config.toml
norm_place = "post"
qk_norm = false
tie_word_embeddings = true
init = "normal"
beta1 = 0.9
beta2 = 0.99
lr_head = 0.00684
max_grad_norm = 1.0
warmup_steps = 493
batch_tokens = 65536
max_seq_len = 512
train_tokens = 461700000
max_steps = 7045
MLP neurons of a small language model. Each row is named by its layer, matrix (up: input weights) and neuron, and shows model dimensions 32-287. Each number is 128 + 32 x the weight over its row's rms, rounded and kept within 0 to 255. Numbers have three digits each.
After each neuron's rows, "fires on" lists the tokens most often at its 100 highest values on Wikipedia text that the model never trained on; "fires in" lists the words (lower case) most often at its 100 highest values on Wikipedia text that the model never trained on.

L2.up619:136103122177095096094094072160080102140070112122114141125102151116062146148145121105136109116090158135173143137098216089117084107148118142110123156149190126108125078132117091132130116141070088143107127095080087119210078198081139193122109133160157151162168177136133143135105159134133092184126103167131132092106138090117151125076108153169152184115160138144114086069168070134098158103100162118131146106196137071159117129129173092053111151095159138175103109111121152121153075123150110129199141116117192096096159161160101122146134114123167147142140152097130159228114143094136154154132072168159198202090115147160167141178107119149139114130096102097145144205138180112106100133148133170134089142130142118071102090143098141139132127113173151153170141128120203140100102151130120
fires on: " World", " world", " been", "yt"
fires in: "world", "been", "thrombocytosis", "news"

L7.up1345:166140122088146134059117130111204105151166145149136100139152126157077143140130098099127093153126122129150156075127176132118114152120146171114136126102118063179156132185130115085088127140110099069118135216195183121147138136089150118085160153131130143086172075112193167128137110134176149059063123130112105171136158169128101097064076106108186169210138131179073156104110138129190131140152151136128171076117136175146165113098159086126068078172148093176127120110104171117140058105178127139144128126117165141092095117129158151089143114156117074109140143103129180114102087170132126119118141174090137132135139125092139137104138131146127071134102123118138119201153159117090181096160126128094143139145078133110164142082208165057164090092114166111145125137111173144092172179087053
fires on: " in", " of", " at", " on"
fires in: "in", "of", "at", "on"

L2.up693:158165133134111164114176082116096129139132187084077086117163165158090151088071102139107149126122144129129078107136198081163183132114130143137108183103174055102129157146107126142146110114111141164131212180117123114126126142165124135137100151158086070129195102188121068108135178141139163096092183092086117145110097095076112149218149116108120100161124109121140129119108151115104119162163143121107111124123137147096106122118184158168159208064081070101098106112132163146151105134110131158140158162128165142103100090186251139157167159133078141168134165089109094154143136161154099078114167139126156172168123146138156105160067151132119108176094113084111105141132117108099055145142135125084188154133140109104137115066132129089101104154149146087123108156082121111124103159116136
fires on: " and"
fires in: "and"

L2.up504:156099163172132187136170113145112174134142151098108152208117155145127154105162079181158117132162084053130076117168170120174151120130153164154179163165204183120111097099115127131154136113091123188099133106130154127127079129111112110102088142178096039153218088151134136115173133152114138076146094143128120120141111145110163164144126147073109084124123109189140133140087120156067139158175098187172111042106116160121088107117144116094117050121169087064183105113125094087082124146106130090116142150148132145156115111042072128132115189117180137101088100120118081187110175118160110073103109155137109123158106167116122123103146164124074079163110120119162124197052095082052101122162118111148147123093112132134073117124175109089098110082143172125131170106166195202185158148143115
fires on: " as"
fires in: "as"

L2.up214:179111168094153115099134134143107184114102109098094153138082097118138183091140126173170124148166139047172186158124088127144165081147158089187169161143128081124144150142132065132139118144092171112101113108106058134136129117164165161041093044110163129187130149099134138167148129183115182104182131105128175167162115170113135148121110118126142161078172193181165141120120131137171123145146105131123186100104075144112126151135155100129086140142174130127167152134172162125096134116061110138138104140122134147114148087123129111169110136087087086141167097056153073099135159140146116109078123151151107132135169137109051123110076150138082142093153139071116115218123184158072132145194121089156117091153108187179133157143160127136123089157112134178168154095072117136171122143119085
fires on: "'s", " her"
fires in: "s", "her", "his"

L7.up1161:045135133175139156164110189121151164126101102096126115140158162141118091148072106118165125193095159128107200112154153138109174105143117121062111148113092127148125174198126140190124147088163106107105150135123158150114161083095111065131119168153159064131121137156141116188135124194167116061112175158067077134111117126136089129154124166165151129163148112126191116149204154181184160113128132086116110154122096157095109119144088153112203201173085153196102164177152102136135112102163200148097112105140116152116097167119179136175110165146057183148148096096087140132075152107105102096148160126087102113165101179103159089118180148103103104140094116096167122098134144122073115087135200134086182137129135170110155147120128145105100130154083131118150132133127103194132188135066156
fires on: " for", " and", " than", " as", " served"
fires in: "for", "and", "than", "as", "served"

L2.up862:109077173120102071139151153157114109078103110136130135155130081065140139103099160129158125145133141102133159077103157074103126102082155122211109216171161173115173137124092098120103098018127134128129130079104033138139122102157143085144148098129117089110165118148115173118062196129101121145056112170154149109079090154101118119169079119163111120105144129115169120114080111181137173170095153141146085119122169182170105132150109095089122114150111112147118118159100112135106126031153155177127064100116125126095121073134114109157133171088155166110124187160149099130190139194147124137186096150076122084123105094136134135135115109175044114136160198091155117172093111200097113149134119124192078186100196165151150136170079174091160033112069192134082150158115146150118137115147159
fires on: " he", " band"
fires in: "he", "band"

L2.up408:186090123161166108128091149106154106165101088134152102112138075119147123150159090115140121177135179139143175172132178138147167194111144167118121139102140087104087118119114118100045165175097057155159162133112082158132130083132092211162136129168105110140169127157133126076090120175167082043138184136107114088111143127112106119049094133118149152188181138114125146114117108089079122108133119124122117125168115121147116056087163174137164132131141106119149125129124136082150144119095102171168072085112173157138141143128150128129156133134125161132156168171189166098162167172072105160102088107056131110105153126140122139149184150161171065138151070118151111120045094144094109119082163103161066117150088168166107103150133107154118077153152182054067166144115098177082125157128153
fires on: " not", " China", " Germany", " English", " O", " Japan"
fires in: "not", "china", "germany", "english", "japan"

L2.up1189:126125166124177098104133133092163138141118195149117157140111118165139125142109163129122184127107151157109105103108126090138161114141164159171171164177179160085132109100127147155119146139113188135143208119125110085122100122097088056106188117142092143116152173126153136233170196117120153102096106118153137083119106102113187194142182104185155195083139083151130128070077112112093129122132134098049116098106158148121151158124069120131165139100117132159125109055106130146132115081006125147157151135125147127090123173089171135102130179090184129142155095111120115126159087111182138111110133135152123148164091112185153128106150181105146158119158121053134130122127161102110149150168132065125146128083150172129158114110119091144090137117120172133073178139072109187120077128127127
fires on: " have", "el", " has", " had"
fires in: "have", "has", "had"

L4.up1066:091104128094122125126086128140136121159126133112140116127086155023122135126149125215079216112127101173141158111138179181103051096150114069202163164136103163085139129142137121137174137125164091086118057132125149097221164130124120103114144108132172115122164180099100158152128163112123211128123105083073219120117131108138156105154174088075097211157112158101048137056141131170125115164125121126118167063089117136094130140179144109125097130176189148148173177137100124111135089100146075161134109143104125106098097108146169071127103117142129085125142112118111180107159134125148119106094142123135107162125112152067118132080183197153087141089175139139131124185101136102057121126183100150145072166158103114151141133121181073086134161132119123168130099131147131135116131134150095
fires on: " her", " She", " of", " she", " were"
fires in: "her", "she", "of", "were"

L4.up1250:101138173147107117075155112119168101122155159138123148135103129154139132154092137152148112082150155081133079164162146134153096142134114145119131137136183113131128123127115161167138101102113126056117192120112104160153123090115152090140165125170100148154103122132163167126101184156124076092109115192143150128127149114115119160134142105181120108129131113087174154105136107084139202103094162137107101125099131097176095174131083070176166136083151106081107127142111148174116112110124122091144125109133146107115130170079107079165132105127138148113078182150146097158130227157182115175201139143168100135101162131141108094076041159098143147155094143066183146178124131093091080169150134069151109135141105101132092123145079140147107045136173090139095126128114158082160108175141132
fires on: " he", " it", " she", "He"
fires in: "he", "it", "she"

L2.up1158:149106173130142156066123074097139100160110174080106113138130149151102113125135126121104115139126160094132128124152123102160135146156093082159152152040141140142133164121054182174160179058095117148161146122121085085172105099108161070134095128134111139112198141146140127145171181138134160115082103115144141078124096074110186144169156100103116063191129068140161098142106113159037110158130138134159130068067141098102135156130153095084155135111145071090145123148092106148099063106100120181122151116112169142157123160098113152115189161129135166123134181116088124131147148079179142119115202138125166184167123140112161093135147114146094096122103122124180181087106081100051168175154163066132108159104126118150137141137189130138058122138150146157088136155141141119149162114126094
fires on: " as", "As"
fires in: "as"

L2.up726:143109095128186125119134147177142128108151099107113182153121077175148128126124130143092112129127116116116126137136154117104105140173101165141141234159207103136163176147090145129185135111121125127140155050160070112121151125158136132067128114178136108048172116133081131100164073105080159123080134127157139105116149106091127194138073093112165131144176124175151153115113149187091102107127126213094111142120150104151089145114170052155155131152150134123161132150168159142113111113173080127101065061111158095154091124134096191150117060047137085102107158201085150103157111089128119135133144167172088142115111072154103171120119120158126168142117143113119097165098109132140056183136150127133103146051142120152148139113127107094091094118122151160058089087092138210073161102086111
fires on: " production", " work", " development", " temple", " fiction", " service"
fires in: "production", "work", "development", "temple", "fiction", "service"

L2.up1474:109151142091090095102158142117147156158095086061131130105103109129152139114173078152131107136060103122162117138184202125084184100122146097085050144140163067126103151193075127088027101142146153070157130102083124098145124160202106104143170123145118139131187157140194105120171125135130116166112120108122183097120144144145148185093093108102131175155121115157122161089151126113154055154157138170103104134094136204134097102117136113106147094179122129160134205129084136088135123108074098121063169103104164150117124133081159142103070142147131101210155153217124166144135110163125111120135150147140110119167114152146119136154050148114151136123125164147117115174177114090119115119127112142107100035120199144167088149174094078080161158116121158145146142183101154174088078173158082
fires on: " a", " Ref", "rup"
fires in: "a", "ref", "kamrup"

L2.up1183:140131147116135147060110176083153146136119129169073135160150075104114106113123115156096130138125127107159185123149139095099119130170090162117102115105220125137166132127103152112152123148131167170142180090100060178135112141137124149134138159143116179093117114127103145110166096116077146154115107167186184176062094141109180137153092112072092140183107103149165152037114125119137113105171084175108125145096109174161114136128141049143133140153132027155136159116121124106125116075148082142069117130114145116129125158100124218135140115070107134151132149146126129178151094134152169209184120159131207118126114149144127090087103190140122103127093135091136105140131133045105107092111122069090098118094119162177086117123119128109198116168140090165079152084123086197073125144175150
fires on: " production", " the", " development", " The", " project", " It"
fires in: "the", "production", "it", "development", "project", "which"

L2.up1406:122169099117135125166112200099133129119092123149074097209154119113138159062118111150135160169129147117148135105089128141149109088148155150165111136107154094091146096118154096134142111129177133077082118118095090168133158170103106132148150144146144101156162118198090178120127145092164098125109119154104127154104168139096138138096196120184093117084144158122181138161164091130177162118111190173119097110135212156157108108154103111078141140134150146166106139127139088153111158091118109129150092110100168059045139094095159052106054146176104155124143109075118115100184172148131139126133153145112102077119107138105170108113097183138083135155154147099152167135171121083103103102150197118145144225091100131145102143152076187122129125151103145147134114101115098082140135138131162
fires on: " He", " he"
fires in: "he"

L2.up263:092131128137135182108021108149137125110095081119098137139104073136095111154094126149146127103116122113098097128190093134133094118134130189148115114167164142086092133151070116188087181119128100122133162128103132105152154068139111107104135129162117111144149109112172084152099154113165095118103090095123204113103159179100181141132153113114139097168130192119077151112086129139157193143133083144098142128137150107099150188128167055136174190102157128163156144172129157136131176136116117096131155130134131102077148124110181117143116142121155113173116138132147140100147173147141088182134088124139056104099101120150123159163137199137132114134133189104167097154142133124128079192139115136133122080130141164097130086104143104135234081115131132128095079170154110161129136138147117
fires on: " film", "an", " music", " m", " team", " Men"
fires in: "film", "music", "m", "men", "team"

L4.up1374:104104186148142169164137116158122139110138037177152128180091086130185176093123100182153154156152072149122118134110213111132079145127133127167160146072123159086135072125108112112140095138062124088126114157118157173112144117128141099123108108109174094150157137118089131167135087152122165150141115082082137116128141123122167094127155139067099144100120158124077091170138129119075171111170127128163066097092135183131171112126115132132132082130118146172181084110150135168154108077146101170145112150131097180116058117165134172128175147147123160192136111148117176161116088145119148193112119073115140137147215090111113139103140104153095097162152088157117116132116103087075140158129115122137069097117137168138105105125155157152174120141138148138098119098091114197182163130149102
fires on: " would", " to", "'t", " was", " started", " finished"
fires in: "would", "to", "t", "was", "started", "finished"

L7.up1313:196131089149120127130091138124142165131097129114176103112147083129112165116139126143122132159133131109143169081137188134139148090184168132164147137022141117130118098170098121127144093192083090116084109066145084163200146088108107129110145146071129109110172142075175171188151088119126157086163133082076176111174180127119106140080133122084082141165225153201109133167053108120116126163154131143133110063117141158106187102184115104133124075087074081136184138131113117157175152121107127132141129161153124067071119139160126095140153149128132144170144133158124126108155133165190152108106139086128092113107105086149111140065109127095060045121114079169135128165118066107076140120118219121164126162117213124172098160149117129113144124161119110154095122065122170171106126146118112
fires on: " to", " not", " would", " into", " began", "'t"
fires in: "to", "not", "would", "into", "began", "t"

L4.up848:197106180120117147173218138121165103074161127135121177125135149147084080167155094121144101128097106101105072083077167185153068080136146112108100153162162094152142068069137118143156151108160137119138189122141088151093160177121137122135111176168179161109095106144164113168106173144107107142086121120127092138117102148146153094136169113116121055107124154118119127104102124116123106119166110147181118157120115116112153151150178114175059075148165122152130112113071103113129156076102100178110146125076195164133142197223159111149100135088179170129090181120127129225168132103174110158165122171162164126144191134109167105089118124095112114138158133087196113101112153120110088120133131135079110174147171146195143130117095160172144072103149089123130103173114150071145127140128136
fires on: " he", " H", "arl", " she"
fires in: "he", "she"

L2.up1184:226118150129159173120163138143112211123140135189096171137125143131056139149136131144129138110073174072179152080095113120179155155130123130116112124138192111170031126134070047107112139145148110125097109161157095107135089126184168138140092086100179179143142086125211138111148174142128094066134194159119169135091117184110126199149109084080131083105150143170165160177127137123187133161070163133130088127076136104103148122151131163164127145181163091158165139129122227111174171100069176099176096146132126093138121092146144169085150181154127079120146111106122125180145189138134089140125132201102113096105113146110151083146111125122110129185116115141086124165132124129055119148163171067089109147099164132170095148164182125137156133135110108072139082162063169104113165117108110
fires on: "'s"
fires in: "s"

L2.up1353:216163063090100082091115138105152157127094091145124179146174056138137136127145092078194097156076159136169111065175174137189162100160150151150153071129166115148132154165081146165040151139141165159084140112205116154117101140184129146130086137099111118080191057113176129117149123136110135083113127112149187071070153179113168123145097141122149103103130093141084118140103118038107139150166163199150124098155117133170154060104076082126083158157103080106106142109095174106122107132091104127082154127165119191123144119065093138102123147161087125131104088153114164096084120107157115110132071163128125125149136161140137150100112172131162115151095091131137148092105116129103173128124122089155122089144146119193111116175080109162109122129098120143107189157149120153145110179168134
fires on: " a"
fires in: "a"

L2.up1118:103132163156151074095137157106143138103120101123138095123154103104093148116124060129152171114048146149132094097122153129135112062128144158154094197077128136155147150148165116152182053124103115107118156119121095141128144118124139098165173121178113131159217184173183201157106155102123131058120194135134126068085089103088158160158123110102146128144160085094187106126036115159124113125120098178129156126118121119128155122111123127113093122183145094191117134113130149111144120137157172210101061104141159157111075169140128197171155140074132133163101124176151102096139177098156134181177126133153109143162099090113125088107137072172165142145151174098153110100050122115144135103166122107157105164124144125148155126162104154161112021113085128122133129172136181187129086140190152
fires on: " he", " she", " has"
fires in: "he", "she", "has"

L2.up1426:115134155140111146157144111137141123146095136040093161147139117191100146121090158120113112126145114108140113160203123133187124128051098157131117137039149105132155135135114112164160148199112150060149117175161152066090073099156141094130120145169075092086173030147184059085107136147150111111131168114152124104103129128112148101140164109132141139134082108108141092154109178119150157129156181157110146140151179148110157155150171154127160150069108132125052121152098192126129087178066117121113161089166159181055122118136200163146121106140100106102116110091135107093151159120156099107113131098154147095190135104141106112160119115123158123103068137155083126088147069110164145137137119197084166123113101124102148123076128174138065071148115147093115156140081172171124180129114126
fires on: " and", " or"
fires in: "and", "or"

L2.up292:168111116139093137060120161115182135088053071117146089135101119120145117083121134098171109196092147114128215139169179114114127082118165108143121167128140144151117113139087134186066134174101142113111089107095092048151151101136128181125189122113101120176145085113188153123148114156168128118192132111125156091103117102129119196135104148168104104127206140167156147080158096117123146156115173142145115100131166169145112048170132098065119138093115090128149166095123166137173122124084111157176105097081086177201175152064148095166099159137050137172115089151149170149077164150095145082100133138079131107153158130092091133188142139189179104117146160097122104156069127110118140154162154097150128086164070140064126099150079051156111136131129113114059168139123117176176161134125087
fires on: " a"
fires in: "a"

L2.up1324:193124174148121082143187110083147174101117098110140105085147147072148138145141104160134147152098127132162112135132188167202094111154202105144121123137052083132212174107127100130101122071118132134129112140209080160158098131122137174119148130074108133156115126110151192165076174152099149088122132091134175131130091134135159147109145103147171136132145185110115130067120103130201106067117185157055156155089150109157160168066112068105128123120109108157150159088084112130182131153042107195111078122152161090154092126133161124084144098093125173113102164142113113067113121114165109155141145130090174115119134099052116152143121207159162116140113050160084117112113161119120144053169091170084120208113156126164156217125175125112102096103126095132092142092094170110145112102111127
fires on: " was", " were", "re", " be", " is"
fires in: "was", "were", "is"

L2.up602:088118101122157174066054093098177126089178163137084150190170123111142118136148168186111124133134120121164146098148107129169131132089173171197204154138210152135123153128102096157165148071117099144094119113109128151150096153112112138115169121128135151150125159116120090129122159144135154077089161160154098169185099137165150113180112156143149083190092099109096147198122121122154147177089135146123126104060171135131132145129058076085161073152131079101136130092109099164087125127103129190117121124091127122120108185104137122078109130131146151136101179103157057171133117124147163117112155135087093079176088219154114106144139122099089089139077097131168064105096128083084123139082166064147122104059165158168117194170161111117120156121150121125135167093165110150166105134107126
fires on: " University", " As", " Al", " Tar", "Al"
fires in: "university", "as", "tarzwell", "al"

L4.up984:158116175079174138143185098147114103131134063167142151114074129089110116110131138102170159116106110187160103035088169176184140108098115140113098208138122155094120176138108144174141113124117088129101136168137096143122125137187139153142110132160093109096139157175089103149079092150109121127102177149116137135108115131137142058139136165097115071104072121124134142093055132127000151069081186134107087176078118141130151143136133155124118055138140134086124142117141134069118113156117155207189150118090117156134169125146131071069098126119128141188158130111174172178134101124097112154185174123174169126147112160103173105060142119163148113128165144139164105174143169139063144145186115159143153080159176107139103122109117122101138143098127126124106125143132150094138125161168143
fires on: " is", "rat", " average", " Country", " poll", " Kid"
fires in: "is", "average", "country", "poll", "vibrato"

L7.up637:151132107120163148070067137143093084116213154165106144113176175112106122166150135135098180125100214158153200108089114180112154122173141121160147160139174128123169137152118139181112126120058199125125117120138081139147186146123092094079151103154072101054149112193123088147114156068150137140134124149098177118090139115120075107122166070098139151132113159156071178046136100157175134099141127125100141113141105125103117182103142111113171161118113126198124187156111127165135165089104076133117153089106175159113075118118136196162159140092076113129112151135053154128152174128118123152089151119133131145125171045142105132106184151167091137165114111147186112137160116066084122109119162112060125114164157098111190120130181099113119151104126131104112139184091113163079143112082113
fires on: " and", " on", " had", " left", " or", " has"
fires in: "on", "and", "had", "left", "or", "has"

L2.up85:132094116128132169122155106137133180115150113145143178157114129143136179120171120132172110130105163120122200162143080087166164127170130176119124099136120127157165235108150100124144151168110144130116127094174160096092137121098153134108134111166097113140212108105101183146150107133108131138178099073093137156144129107130143126138143116028153166037138128184156108163136111150168171130159136117128110109023136160115191157101141125166165116082149088091158147160120178167173141120114086168103157130161108134119092141108130123145114132120167139130155090151152137155080201104149111094142100111093154110146082135116154111032152178090047115146147079161152121152095073132073130133110139112134070164042119173095104123120178103104139134138155160094149109072067104208151082106180120
fires on: "'s", " information"
fires in: "s", "information"

L2.up1506:164155091129128066092119093128152140091138105112187156056136104097098134090133146053136119113107170110150066081145108121163149086119142139157191106128120095175104169145073128174096118144192099129134102110162112109144105134131094191123096176099095110097127136084133106085060115163144077140154147120121167169135133114118156086165048145183164083125118114184136136163135132123143172158126116178138151112163187149147136086064137081144125121156138102116135133082106178068161069163122177117189155083096096150149124164126147141119090176126094135123109218049103156139193187144172094170133155122108139162164085164092107140158155164138146111118136102086134118129136111144132157162154135101127116147126172090174132156154083166126087088165076082114109129182134111126123092145112091
fires on: " a", " metal", " rock", " 3", " single", " 4"
fires in: "a", "metal", "rock", "3", "single", "4"

L7.up393:085091121093146181138158174191084183151083158128088096082105165119150152140156071207119130138110143063108097156058113096104125123127125116165202163122141132127167157118123137194152179078088160121091178149108121148148138087123157054108135116139129093094138178095105154146096156198151157109134153136138146117129152148129082132124107129070121130140084166125141071176140092103132159123194169155154071156122142124169150090215073134143133078126119108125145150150132124159099168084132095116118077112107073096157122191205149183114100186139073110166122124131184153095103089124124173153165125148098113141154111071111105083150103141107154168143124100175183101174146146135083091165147143152108092091111131125086098132089111116114162096115104054144139163119102192113100140142135134
fires on: " can", " will", " would", " to"
fires in: "can", "would", "will", "to"

L4.up288:178143162105093102134120161151140122088142152096030199110100113114087111149126122089140071084126110161177166108118126136150145140144143145097112130140149154029131177212121108103145112126171132104086080158200113117105147132150153166083082108151147191161098130117128065081113141191145152120103090101081152144106104091129155145110122106095183065188110112151118124167115148101158212093138173150165157089142127124099131122094107142113137153169139104131094126137133185127147149085143112175124120082131067123119098112073155128136135145143120069127133161139149085081128116128095058120172156132044116131130091165126107087097125154079174136139169139152108140145093170163142159142136121184096102145116177076155167195126135125163147123149106139106060113176106166101125083098083148
fires on: " family", " have", " his", "'s"
fires in: "family", "have", "his", "s"

L4.up1455:149148020067146099067161146110155112136108066110124111139174085107119087143133090091140130146122150104158118116102150082125157103159136131115130129125102113096108120192101141122124165109141112075102139126105141069195130177143134161125128144160165146104157147088156127127183220138180084108130138098128175072148122134124096131111119114035127136152137151118081120231086118124148155112175088152071092142090168135127171122115113101142125078153119123142114114148079144132142128154176152184139149140105128134147096116093120179122133097139129169096139218139101146095129104145149110116094094101072105176138090140131143108071152173110129109099143155138175123131076135083103109177104184107121116099077112134114137151131148071095131127134093126108120145126120160066141072135111083
fires on: " in", "On", " 0", "In", " on", " after"
fires in: "in", "on", "0", "after"

L7.up1418:161153135159110107131148164107161085158158124109136108079173157107118144133068122088158081202111099174207170117141114079141121174090130083164154118099126111168122136186108163139103089115168085113110086163133138097174098074150195171098126141108161133074070173142182144103142090134119166073120190166165158094127134109125083142093129139126084193241173161188150126130117135102124089136125123140122126150089111165102159113130044133159194129191130143164154137103112141083120135102146059122120122118094100146108172137100152174127062141166063149179129137124068151088130189141156120091128082142119106089150154183097149130063120118122077098140117137155124142140125121103130136109135203118143183120144247184182127149165122108095130124130125098117123085111130146162148186134126120
fires on: " as", " by", " of", " v", " for"
fires in: "as", "by", "of", "v"

L2.up810:136163109091131164166105138087156125103112155160146092158086115149177105074122116167209132088099119119168122136143169153124190115155070045178194112130163155141125146160152103206144126161103148134107125113080164185163127152103093182080111116091143104133198109120114145166137091142134156136127160138112133164086174107118109126089107131140148135134129225101108062182125094067154147122169116114140123036090161172168130148089094097107187159104120092180148177065130099114166160180109104117142171129117153145140128110047128138084094088074134137109131144167161120107096086086082109145069078098118142105148088138076121148153115176137123186095146087106164133107128084129123141124142142052165158094125154070152111093088144147196123114152092164084110135089158098142169116137166072
fires on: " A", "a", "A", " a", " training"
fires in: "a", "training", "daula"

L2.up356:192141159191115132127167149126140202115143173122121168121177118169131109115078142176126116203118143097135125131081182105157165099151144109160114152131206129116142123125148128107129113129068209126114185095148116122175131111106144065144156115147119118136144115111094132166105133096098152135142124099123112121066115116121120107191187138200177147102161108148160090092160128075141122084145141138137093142109109124131114173163108135096088126148132098110111184184160109129118047059095144055154109119167109155144118143097135099106111126083116119206069114059095110146117101105132101118151187098095130103148071152126100155176119080154059117152095086094058101140159128074139107108175102133126126090128146098152094116155138130120141097102077124146123100077036152211116056145182151
fires on: " has", "op", " can", " well"
fires in: "has", "can", "well"

L4.up378:155160186150166121116222165130167148098131147188142152160142098087158105131120145150187125116130126071110097107138071193072178105141131060120115126137185139108118163131126092096131098125098127060098144141124107202119153086151189139110140092084179110211142122101152172224162168191099110099065170086119164153138095097121143135171151134085122088101146143090154169085090119160131145094049142115102143125103084069104083106122173106125113079120134100115111130142127131175144112117097173151130110096169125103127072141124122122138161136071153118132157081117119084172138096079143165181133121174143155116093157089099123119039157093120072105162143153111159107061117125158104107131170147124133145189112127120148109203141164159105099131118123110104086119185170098128110056116099066
fires on: " were", " was", " are", " Se", " being"
fires in: "were", "was", "are", "being"

L2.up591:148170132145126187089178127144110174174128111189128043125097143162145103148117036116118130164126134085138143131162151100180175147111033125123110128143202135140114157131148108104056124110121171140179140131165078113087115128181116147130117109201109098125168094157146085113087134117108182080120158145170165124071146138118136188150104061110153091150154127094161142100140127095132148160164161134094085124143132140155153189101155116159153178131096131138093118079146160106074148074088088173125081098105153133131083137120230153111141149108116149137116162144102170143175064153124129133135154175110086106147191123131068103136056129118136076145121114162175115134056113108117104147142161129161117132148079129168163191141140130143133066111095115135048134135101093148118105144150125
fires on: " The", " name", " It", "ide", " career"
fires in: "the", "name", "it", "career"

L2.up595:143081158119172143132111088123111176120164107132104092143096115082112137074134134139096176111100133151148088057138180176062141152108098130187165170145149115083176120145100109188110153103101094117095169166104188159132119088185172056139135108158149069111149128189199175180129162109117098137084145048070170121139109093123143133137166149126121071111146174118125110117113119087141149107098169164151059122138184092153170129124128129142082121149170118138147101076152170147167068124145154176102091054095110170169047129135153077157144141095119133169134159093165109130106137113097164154114120122147061175163127101137145159069081058156153121151086133138159128118126083131099103154205160133152110143118113160105129171038139126052104049160157154097139093055119129120134178127108138
fires on: " father", " team", " League", " mother", " league"
fires in: "father", "league", "team", "mother", "regiment", "school"

L2.up683:134100147103148137116149104136127192106138162174143148113109114121096126159140164156136190057082146158146127112097111123145142092149179191120116136128119127170194207143126103110176041172081140130101122163152102196164165125139136115126133111039107121144178099089179135144070131184133082107182135107100058129087087088132113147155176156095144145059089121110114099112084137135183089130092175200130115151081100094127133098098108084126087069182111073136152106106096107142166140118128118161098181112105142079085069147100102153107128120055198201094075130147127147076172139096131120158143150126141102131088145124155162137092169126113126105127068074141075135161160143143123166146136149152068130169086150145081083147169141124120124112134181142090096161155109150140073081129158147
fires on: " is", " has", " becomes", " Is"
fires in: "is", "has", "becomes"